Weights of a small transformer language model.
Architecture: LayerNorm before each block, rotary positions, biases, untied embeddings, attention and MLP in parallel.
Training: 1021M tokens, 7790 steps.
MLP neurons of a small language model. Each row is named by its layer, matrix (down: output weights) and neuron, and shows model dimensions 288-479. Each number is 500 + 50 x the weight over its row's rms, rounded and kept within 0 to 999. Numbers have three digits each.
A block is one neuron, or neurons of one layer that tend to fire together. Before each block is what it responds to, as a language model described it from the Wikipedia text at the highest values.

Responds to: Mid-name continuation tokens
L4.down43:532533534455578583443495535542598487490480500507476485528501490484460509599563552513567529486526503571531486429516570496520510452567561472451389501545503561542517615422476585517526513560487446540487489559454497574473539406358507512548502423462506585509424492516438472469500460515549499526460549475442573443468547503514489500508545454556488450539527526513519488493433470555409478474496503453527485490395541474392495510615516517477523497540586497482517458445489561482541478521550494510566432518450460496549516401521552439444468580484565492522551490492503547567458491568615512412
L4.down486:489566489439547489471487400515497505432481516572461505585474494554568458492551456543416592458490505499431454506509515558562438515467432499384511471511591497434532576538495451493548533417552547499447427473437396538487507441506515499538578498447583442601610552508488663490444425469451523496441521476483580491520529563664482508513510540328514476410461536577563511539459469495568553533515511567495487424512480554423540561490541622473436512444449478547487442579529446544525469486520498455464477562507526504559536526568587448460441543415547547600430585517473460505513455483488447483
L4.down750:464534541532423533454449497571646456480485541538417462451415582546515492466485577446530435524429487514538491536599507451477535477558516543439479494431523486462490542531456456545492490484470435473431478463431472512622472505560493523564394462609540562571507565553538528461495412519474548592479525560600483554538542507475542393392498568446454583460442475534505491485516528471468596551480548396498530473493453563534571602494463609589547499511436543547436513565459567529493466444557501514518450535499377539407480461487518541509461484513501514574398479513550506495475505549506549524
L4.down1152:515416508548496499435540545557523538582524549463422467525424543518506557383479473485484496511483540602451394578540514393555464506460427547463596577470520463531477491493468525495494497506555489476572450467468433487522461517476497545480570444456441563478509463516538492488566542444537425475500540528385427513475568483440578536545472479563486519544545520400549415592540504438447606590587582447472499495448455481553451592513534501497496460499456484503464491486508631433472524531425548495537473551575603390471470566518469511522488482497483514449462506546457529434500573505562542569
L4.down1556:535493578482551491405476532443506426526494509449474520440512481449601546569459554547489513554451549538463463479524526524509465543691553494532433505558478483545539436552438482472532435472483529447445506359493496545496480515431451530497487488519567533594457490558443584438571536439495623547560558551424507449535592621546531585479568476433459456468408613514496385528530464411485534562491434419607468441483417470431538568545526480451552406482564472403421450527456528558478462490503555493453413470535507479465466516495526480542601473541450505621498517538525543517422500487587556523
L4.down1879:489401560462483566528541574537537510560501497461459468507392582491486526505622558502552450523467525503585429459538495449469608491646566488476514531617529449430487471481544532519469469460620571524522537433459453541493582435430481573502391474486540473472480519558447468434523555482461515537514513546426510570454535482375503467504509422475495488469525489435423469605487422538407505512516477560519409657464507424483575490564549494460492497462508453505495493541532507503471557530498477481417527522468547421511523465465466537457485524457509465564538412498499422468553469524575550448
L4.down2528:519466463526510388480501535447536498455599481492483505526460494480491452492551477590451520435503452497488495484535552552485510442588543583558513457525413479485539502468611481539544489580409545510554473408500491412475539610522560483512634445512432564488523542544429528454563576409519577452540459464464481439424411517471452407519418534488488511503542512525563474583524515452495508429498513549434484496574384553518531558487521497523444497472510548562495512481465512490496518527510611472454462457413570512420460524518540495561492429519613526468467509559524465456459510579430434615
L4.down3005:496495477491508460495504466543488496496553460532507504590497401479613499483511439611543499564465570467502494411532524492605472534578501521591471579403589530545516540536460424413500433530491507520460494412546527451534445489466484431476609504433468458496549573508491518555508512480456562470493464550513451401501572387514529545537509482515493444455540543531416508513446538476545584476603429467609527453468575384472501516487473528673436484536484478527535504556510464508474457495421520594523460501466431533447465522472567513451496524527475486585561540483512446475464558520529583401

Responds to: Foreign name word-pieces
L3.down1639:627530469450453408617463531453499437522473616552441521483524444516503440436499532575484495608473545535513505551547429554552576420442425495537605457443533554424414540526474456515514438462549521588540456484481505472432552563580535480510581527432522489509535538495524476572513500488517506436457495512486463477404536533506554484520547516482516498406478493424496481414538579372434530581446492529478531455410550475534579476444528518453547443549428449461584447503505470538532492507511577459600533589541507511443459522443523414428569573456567524468566497502485491531442517546522502472
L3.down1718:514592482464389499556598489493407513578539499493420460457504455525429473483499495560488597538568569509570548533512479511526517436400400431483500434531494507480446449484532540435485531420579564530541542536565404569502535525542433482523458490503539465489515472493519490487559497536494491418461476514501473485377557550592490457466519559544515493478401474578538554422526571435472543545444489529484585423500533490480631464472430532388491464584418477585497523507527436436418548481572527396591517524631533587507478546477528436483539525473513506449562408609527431467478500552504503534

Responds to: Mid-sentence verbs and word-completions
L3.down500:515473441503613444479630453546489510401598410518601442565489518490478492524471497409404473499450492512575471437522392584439557489502488476394492501473520456495559515511454443522519513521534532573456513449550497526520516497515503478521526520570470484605452568526497487528427452616435548487509432570470524488453630502539436508508536535427452446449434582620508520488375475542505494499453495515491551449557495536420551504527447440504397542463476557561459411464504429511415598437538489488401506494573449498565513468510556427530583573506384497486542556616573559470549474499527448564
L3.down2626:506474480619565488450531484527491490506489464471455436504394475441426571422517573504450498561488444463545441521466507601516546468554545455425651569451504449402550490592510437475541492453575560544577440508479473564431536446457465564500488462435602500539498538524591462580459534583486566478491563469503414420514565509564516464471526469490474480497424474578426548472456430535521428512475468446561491546460531525435418479509453425509486454496472514570536463512468507548485593467503447534561591548466477512554491585576435527482556541419441370563575479518452517455485531524521509529

Responds to: Foreign proper-name fragments
L5.down344:464508520478484576468461568503553459470517368522484478570575450435467408537527453523580471451482513503441463511458496489497501524528395511377468475555615478537515484441562508523546496510523526491473458509545365558437430542515498487487503520517449519529428489486497512441501452388487466533563519468462502477476538498500487508437480517494614475575531436507456501625427542554465512473549500473467578550485511473546491521556422538425539561536522479516513472548376452486451521520514542551524457583486564509465510477608468507502476516505489507572448486483458564483525469432547506394
L5.down492:488428458506523461505464617530498537462403519553531477530557524480518492476450520522529470497502445519469554505523590439445552564459410575380481395543416495446505496557509480537457504616428580444401501506404389531552490535358514507493490515495476586605503512422449536439489482472484508518479481509570466502462424463392556509472600507405550538471437448523570421432401433531474520550505383480465483470565519549571462536460577491505500496654452540477395512481563442602432405549475432570484417449554542463518521550545483585554522513537459583511426511511547545457487554597497579557
L5.down1002:508480472495507616490493493565564450498470565440438464445431498444528563501530535508574455497531556456540597515435571499432462488496465473491528527537485498452517554560435485503465405602423541512492508528445449481542470568494512605502547471472511493453592485493473462454505505440533637538430452467517414521554420525466484464408483536436360576499532479492472530447496576455549517504454520516477428511479470549580535456534521511447499545512525459425540397483550563571462462442445498541545500536638519526469564462531561546561533431502525474476481531453447488489526564524422572574
L5.down1216:449448517483504460548508534537637505453439418541474503524538577469467597472443553532600398489470460425518480484433504495498494574603541543473457497508513465494564571513517496550350543503481497457529457464548488487471500517508465427480417470452510589462452482497535474502627438520495650555499553502481481449511496465427510573456548517520571543527504410508517421551513445537428511537517432401576438481526490443601563491487489428498496497541411522480497528526491602578495481506409524547454460413614445479515454450551405597479498448460455525552569567488491592422498462480554536562

Responds to: Saint abbreviation period
L4.down1741:567561580420438594413438430530544580477515532572491539481546592466569492494518466466462498480628532503513539506515518454512482527405538532403470470489552429439470536434476448523539530557460389451466517514440457434480503568536536427508587497533415502553522524533457508526603373477485475490483483641520446524403529549514598482573503494433546521441460567419495438524457384535503460541457506434436468448467448459436538491571470432520377615555531483536483430551507563501455430526417370428575511560521463483499561492566505474494466529529525535590543500455649503410571488505530467450
L4.down1803:415579447518569426486454490538581561462477446583444426511527569567463525502450589468446485418517555488508485510499454492518490555437466438431443477552507498548442491514422523540471473495501481424537524491455545531484548450512458548541421471529425540463444514592454432469612460428478550449560463558499493458526506534556526511456453525413471552468502540474568483600486436545435532565532520480504544478535452579473577547404504503425454629383524411500541546513542498514510461536525564564530590490574458535502502535504510477569492530476439441482498581476437495459504565443532492394
L4.down2034:552377472524504555501554539518448556478537542442538528527431579492514479453479414418437475451613414510418526470527497563497448487579476551448492455542479486494529557428579524519565456536462515460500566551456541480517525458499489515556491514493463475585491522453445465466366539561462430477532528479473575588514583487479448527513396580572473516437476556472501536592518663471514471579485561419521460455560502503522509497564489449387425560481442472477518495528504502434577555465439519404611508533569548519561563499532440545520379581543433516512439606520530464541420497539485409495
L4.down2057:449529565488509517476550495518530413564577502467485353507496447507497521491455410518497524461535527585505475580463553555557508528435556567459563501470476505420462497579445538498557403523508544528415459462549599525550441599551473541436543436465586536476440468545470514524586419499494530494542523531468551630528551475434409374464507502540513554466538550502509494542607484466520561523495554475462414431418430565475433432569525588525516535539523509431492415520424462534557524490498507452430447502502494527499445498480546555512466486482423602558500470511571463490536491564526511491
L4.down2182:490486462485490409530484430535496576454488459506548566493471490537406461438568417518539443412470484509481560562490459461489428541519567470515497561454374510484623456557604491540439454487460528495435489513517487557518517455500516515413501501500531392482518536505539520543391523563512553542513551464392450615593397451434410460523460554511444543543570468551509486588493493529542455427569493468519487407595510509542528517570563469611448613543531420529465570588548519463461527530512557561373417446448428504560485447445416512518484431377450514477463464536506513545497429553485536527
L4.down2320:373578466564536457586527502487531564540474500456434557511600556554528502525520523491497455476485405504489550442526471476556491532513618555493508467589522503482467484505380491423455611458535442526569560388524606435420492470438449502514514390512504555470456525527529417457590458426389493550557501453552568499440431421530490553521487526516542487554419559420526512571478507521463483538460580538497529521489510400414503558538465525415525483445486509429514500428346486554459502504396515572527550520476489483437532406550491580484499515467468497520557498488542510573499527476547542525
L4.down2606:488503578502588445451436439472463513568448577518473459489592516540479491484488425434498529507551521470486418510419504472544517553552455467448501479507510520499526445505415510509482452512393542417489475510539419605515484481547536451498448557560493505449478490552543540471546527497557490524494534440570481499493499471462483511522568512452536448436430456464538493472575437509507505550539483451440445453520520481503433545537519450496468500491423491489393492591419522537443369552401452513497464488545520488407511533510483513589508556614498620511431451490525563488472478531440531399
L4.down3066:475571510484546528492555558523520467425451456479579498564422570535407479535542494471543573543506514503550459440567441583463568490512452447557404580568504493482500478577464527540455500555567505481521546466560602484465522546585413533501513514518480558512490409409505474470489406534522534524505526470467561463526477576428475579453430558485602560398519457356479524508499487473473450466512574441513479625562546530544485564519446467481493509525505459497498444514451512492500516460461505491491361484507577455479469535510488541520476523585498491497577484504540504493439523487596463621

Responds to: Process and activity nouns
L3.down259:505511555399534484483474513481561576537538530413424474513485519509462505590610563561609571501500402438589425460490528512519584555547530550500602572480526567445454454439484502429463500499434544522539554491525457539491526493473544441446593400495501526534529563458509536490427588469409534461527475544411485516513507497428469467533467530541425505447471428445407488508450566491579469528528440632484478630491558498476516457600518502483531535476515423605484517500538445564559532545501382476532553558523527502487467456475511592549543546493533567474473500521418488535522504516458518557
L3.down2615:513513466449502466446486493503498563512500550458447491464476558421465510508542542553613526471492500477512498513497490512512508547527487542500554680505463481485507404421449478496468507540471527552463530576525525531513510538434529398430596469554532517487524558452545461448430518443466451443499495517438475463454544505430461476487497538549439518426474439494508501540441542531600478517510392603475464577505466591530522500550516461451556522544479438591497595494522438512505519562485413451535465471499487512491490473437544471557537476513516586522454484558446461518532485517469557509

Responds to: Titles before proper names
L5.down730:545543468505496541520398426428541564507486522612470501535578478507410507491578531521552462454448534477459408539435496526528549421526492572479469521481501491543532455372436547437597420487454525526511476460565439556579500622565591494444484555564399549479505506472441503508499511531458493504506551480532411434484527500533456486497410510521418615491432423436395493481571510502551438423562487492490435438566374494516498572402528424515473453512385609622528493449465485573459442471561545528435350513495499441447480550577510510620442458546468425575504465511516533452477482499495471457
L5.down998:544539472577527517456381489547609482354472416372449532587552540508452405423573577497525456538446475569557580555506494451497573476552517493535448507473458552568517488454571497537453447430550422541471498518476492578522532489501570483548493494538569508428492459540489418465501531575578638502416601514519552480540553529483548495542554561501486427386468545475470479446496435487403580462560511631581547465473496501439506481470445533528452562450510496487475478509485461512486498471552491617497472521531516468569481448424498392442497526482475491488559526432454454561484512495562616391
L5.down1467:441452475412534450551588425462458536449505494560474408435482453529526468519435499557591607574539524461505498513466504541518462533474563550449545463549602515457451542508544581514545429585543492527466503487447574488479538539488597405497468533460404435520531526553566546556509503565585520477464449543498534504412512493574440520448494428473517476568552499558493476456460523431462423497510568476431497504450497526495431487502485374483467495495405540481487548517457486475523435594547444358510423553392512488460529509588438586514451544557558476587475472427504519510562443568443453505
L5.down2178:443524509498544420516570451523430533531633471496470570541474552512578474495534527463423508531516505493629561528451560526452486520523466543444531479401536546493510468504478479556501433532503439447526488408453460444524536450507613535468459531539493465591504528506457450565522492474506530466545514526457441572501481634553573516400426435371472535558530544451410521529482480515471627542551496363488494534529421475541456478477462509517497567562573505372492613450519516530462448470439504532531458506538637543500496492511435453542469420616462544592430521541489500475525415487404479510

Responds to: Foreign-name word pieces
L4.down713:414523531503405543518410574526473507468488535561431446500540603516576498428517458446468522535494582466478429503518530494452553517504461518486601445535572452529477563447452453493541485608508499497581520480358549486526506490516535476529451493520507584472441424415559469524521438497435614499489483521501452466437519581578534556451459407414524538487429466377518418535552522460465482581457577408546506523418482478575499415482537540454437485518472602559416554478570490602421490567521477458584424509508488501509444464495498524552554444489509508427465493531508593496499534478518470457
L4.down1088:455500606593486549433493451454564543514405418473497454482549539502572607477593509527534455549557519518470525440435490455580513532507485375437478422634517536580513499484536471452508532479550462506489363524461455496451503512402518501556406492443512594584502425460432494500476528467521407446493452444532469566549536451471519481550455509464561542446451486357462554562542438505522546537494468444550563500500520579474489549480489507496506462497472421493554500589537431590485508546505501537552402532481487466378528564491550469551442552532486603515505463498518482469471501487595492498
L4.down1487:430529510504505388509502598512513545417513540479445497536562548522568456452513393474534491578457527461500524468541412570498513455516542457377524423475553495503463467458499491527527472522443455479539479504369505576474473556594544510594518485465551558562442475450466491562484486407424481521487509520560521578450534461496489516584490520464603540569427440492595431466614484436519585479464544500566477486528440562495605545503522474513505449564459529506370452518558425517339461465484556505528496538324442565410513549488545469470407514481475603491520466564549504567534548510506563411
L4.down1659:509552557481369467566529519393517488496531517593415530390584593500496645437534532499503473518496469410512416530528557466408543505480474506518510487419505476467440515461526441461502510518547540540510466445421501449496519502504530449501452486563547525444483545440514506501538490462447553609480502530525502512457488544552494468389587496470553608392496500437472485484550538523503538519404513466537419542480491508487649516471550522478450496491429589562579497506529527493450591523483504486444511627449383599525454468502466489549629432465508496470472485484534455402556512554488470451
L4.down2551:493471564487485520470477513453455484507545418415492493549490456418486560518552553487584428452555412502597532420515543546536540437532509493516510549566463523539530502471478494479531494530459572503448520498471460481544458582489465550507595484496503521492624468555395448479485518543415530576442484449600595494516378500469535525519521484490450438414445593476593415562548475493518476525484455540519424492583496550530463553588552445438533501480537518484546516464537580527521489533440544562425528508530428479437538498474542473508472404500521521488477499506432482549330468542581531511
L4.down2820:480513492580480457451521463489586473526528546491525556552478544593524398521442501557502502523421526513412489509511459485547554460507462426551361396500454562524542432522478467535568528523458403536520488528518456581462522549537487490478605521472529429536574419527445509410477652417480473546538478537622524512480477485501511485580544472483429406447501555552505495540522515494483557464453493517552531527468492428536501606489589472459585487458503542494435525557538460512428534555497547500493500537490581530447620603467486554524506570549557571500470522543431467582480515497488591546
L4.down2834:446613501439484526487533471516550477505529519555410474481550437517545460359419538467455469473457589534515421547463408482546435467541431625502486560463496439383449546518383469577499471473483470491493521456452450555539469534484559541491518470470460519519527518498554548407451543500452451478518458461453429483445560583454440476505471548480458556470586484533548456519442527500525476484578513544455451512532567497570576521478401483478459563482537497447446539524507592508429465527528541453512467487571552516487468479491485501485604473501500591574452399574469422374452553555511524498
L4.down2942:500493576469468476572440587495421514484469495450528549536444463447615518411597475489462463529546449473384488508499553550457544492441510481481427515550617562564452472510478485588513579559435480522564552494545448539511423506597475509410536480422482507466505439492459547457504538498382570538461482568522504535494479514425508551533361561448536514457435505551627455497566488414531410472512533493516396516463453489501544432564530501521565464543483539467473498486484495570513495532481535479532430462508452493443441523496454471552505473485535490490619547480489483488417511464512521554

Responds to: Word-initial fragment after punctuation
L3.down1963:438465504586599496486476534520472592519556491429525546520504492427495512510559506554490550548633494545533556517438691586553506466470531494464543431493518444453551431519486488523509529492485466393520515528431535505546470564449496523491471415444470572517544443529481443452510509510432542555465503465511529497439473435454504508512501469552506384394453439520571488581489542477479522417444486519476506579597387437456404468553494404516522473488512473489535500501528527487518547465448468545547554516420548470415484441486434499490423531494544534597551531503412479560451496511526501530
L3.down2719:484470571378459491496477396564466564492469520463484556467460600506530471514468435553562455505520481383528576448496496495511471487526536523470583555501549508394396536519439457567501476486508499557547536451464489557514494501524585482576489472587515460506604455565475518604333554569532518496493551448485476423491480554475530490542503513574372492564439536474487576531623417452506539399532415569510383414484459618487557525525520501515505466575480516499463440485527592514383498556484442473428445482507486501560500410425473464555511480465453433504512450487584498552534617582560459478

Responds to: Institution name endings
L5.down1342:480529509519529423507487391524495450443518530526429498594449510461497492526503438480466556484557491577494557563483571522533480430578503501525485583471492578515483565544577475426567469494396575487550498467459517539548541418515446447496603524497503460504577474352451479530474441445593494549494500500522480481528564595547461455485482557439573552499508427452489486529533499462492483525528432486474502480518458484409457474562452584465501591520475416459551450412491529491405523559541599507422520402523464483483473441493486484468532436527464374487456515530544539492487520554493506545
L5.down1397:465565542567456540510418560530571393494582474433471506444440539487469462539482457554544551564472416442566504480484567582460526475499571496678428413457564393555477546606500451534552501475584581487552520470519574525542529454449521519532444444502568499484496471483533516527469467476517491616452570476496529496663544460482604582457481495530566544510420567424443525493556498534508515427498452527488502569462414460583463511504432553492458391457537486476585514433555553533537514508489552537447449456471462511505493503506546493577396407629442498396551526536489577491519531525425406524
L5.down1646:484508486521459401508454504513404569504443570520519489472607522437409449560551580429503559468501481485401503545376513454544510530461469634414416505520429582594544501510423521557534544426464538448519491491536490557472470523505542422472559569511514488490521534507444544554457433563557498453440418429561477529500568457460487439472436550493433468467570496496454567531522410523507479470550553423411525365498427495462506467435441566422501538420477540603471521490401474538477481522512497438492432524539452479497420483484557486636515557563535475449429557531481601587472447387570535515
L5.down1774:553514418436476420520507472409462473613525597500463509622537549497565454537537483507514495496614426451520464418471572467444503503526454507507450560477441533589542464481435499584460481462467507496448527437435532585478510419515447491518513536454591447429486480482477479491571496416555483605497572470443559499545432456459448474537542518522503482555405523457449460549566485541539456487575504583500602513538424557444443512516453518399535542502503447432594551460479424499406475505539564487504527513432436563445523525470484444522448541442507503533511506431416460521455556611521541508

Responds to: Start after opening punctuation
L4.down286:543484462449518555477487477436449541459433586438454479456440493531455530564482540526552432540492467510510458447468525552557530586511476566531543519413601517448509535559396494496495576489548472580477599502543525468453517493544527453526527451440631450467607549542580492520433516539516618465516541558472475529516517473514516496593486520482472461518520439540472582523413488522483502535511484513519442459463507609465486462503461461479444479498505558564499527544513502544452490557527562499508480408516501530622468462495457417543444503430522555522596559488472490510563489422558492497
L4.down1646:489528508414556531521463518436475426595504530467444503471580512538509483494453515502473463386485525553475484516477515449482461555516568535450422574517417580360468406542462611581542527517570477502552483451490535539520530452518490405453534531465422479443539558530465557472454481592459512581534493496463571490417455511523363410491492518512470531575549413576485470544570561494547574520520502540464429475514575410496483598444508511529590515515450530450455478512388510392570548515483609467497472501497484542470553502469477467496540530545467528586460497398442454545537532406515525493
L4.down1779:530493562611467565473448513503490469480478574609530499491513519471503501504529520524587471542410426539594421404448484407446571501551522562581482566452382598529456454503563442483550585540506406420554527546525594492454560584490640541556415469624416569504540515546427601511479448477480508571468454565539534464544503539493582487502496458538471464596465474486602534535567513566602525434565450494519431572459440450512482592482549501626584469502549541499546551542448542534569562488538524445447560553501464470508486446474525583618520488515482477535588531424518509561484507603462464505
L4.down2148:514530514519472498469465511484537474559573526467545515429407513488461451433505530521567567477401409509520520439484493524595496541515514556617533497465506425521510436489504494468476541546508528467524592569510386512540533525542584555495551472442529544458536523427508487588489581487427498405541613516476520437521494545546493472412461475507513515554503519499441545495547499503469412563573435511525451495463492565478494467486558522594467494483452572524461501469406583523527514545480370480549472455431536453536497456466533468484468427456413444612445458621555496513493562661502551554
L4.down2261:412366452554429500431581442509482432509480432524421448511523540461439486519483483495440407563513549505498483512572529375427498553608483492476500512501473487436482507554415554563558471460529487430545573465587519455509474517412568498563493521487439524445516472501567546485477543497520527514535532568486480473445508508468446469584550514504418595535535469476455551541543492569493585578477477476533535521504501488528459432506489423458494473478545448497500503556467516469433442560455537462498518583532511517585484494460427548509501518499422541558495570476529547433516531606413429515
L4.down2443:500503468508529415584497606556498460550428537473540380444569517479490438490517601499469600546526535492517548497510553557501468443423459463397507509505493487424527465557503495464447531512539437476472443491484497512504507502512442457527508532471533436466450468473466503445566491440522529470410398537509491478482497524549492495488432448372598501492525538492598462473414563575500517408519471407452522497471423426572468417428488441441476447460437512515556485537453492521520420518500471552528417471593506534562475524505455523500460535489515475364517525491415538590523478499515512514
L4.down2502:475550524556458464563606556554569504332491441485650549554504504499583438443496417412509571666547556431462474496468573459579541530536539536451525490553460537467627583537515494480541474471480442544473550493497545505535500502513450448548429473481555442541522464469569494524467500465489503488490418451507442466459433542447467448561489451502439495572444477478581477521504485580457487513454547490453481554470489429403418559489410523640526518617521559474430468500462451504492573478488499539496463530503480538462442487549427568552532542499482477414560523488463484501554455466557473573
L4.down2584:544548427471503580459545480543475519535620482439493540463549469438541485581520475505516476444517449409524520486538526493483529410551547523593423489460539462521484510591471392488428654556516452564507490478392532613497424508433554539598505492481493520496501500532480485509518396502528485592473538558415491491553490491532581435433482519498437518490535520444533477435511471444548417456497501447601520607467489446471478503573521599502486538565523441526585572458487501583539576420511503503492486481511478539549437481514542497513454485503390576531426535518568489545426548538481569465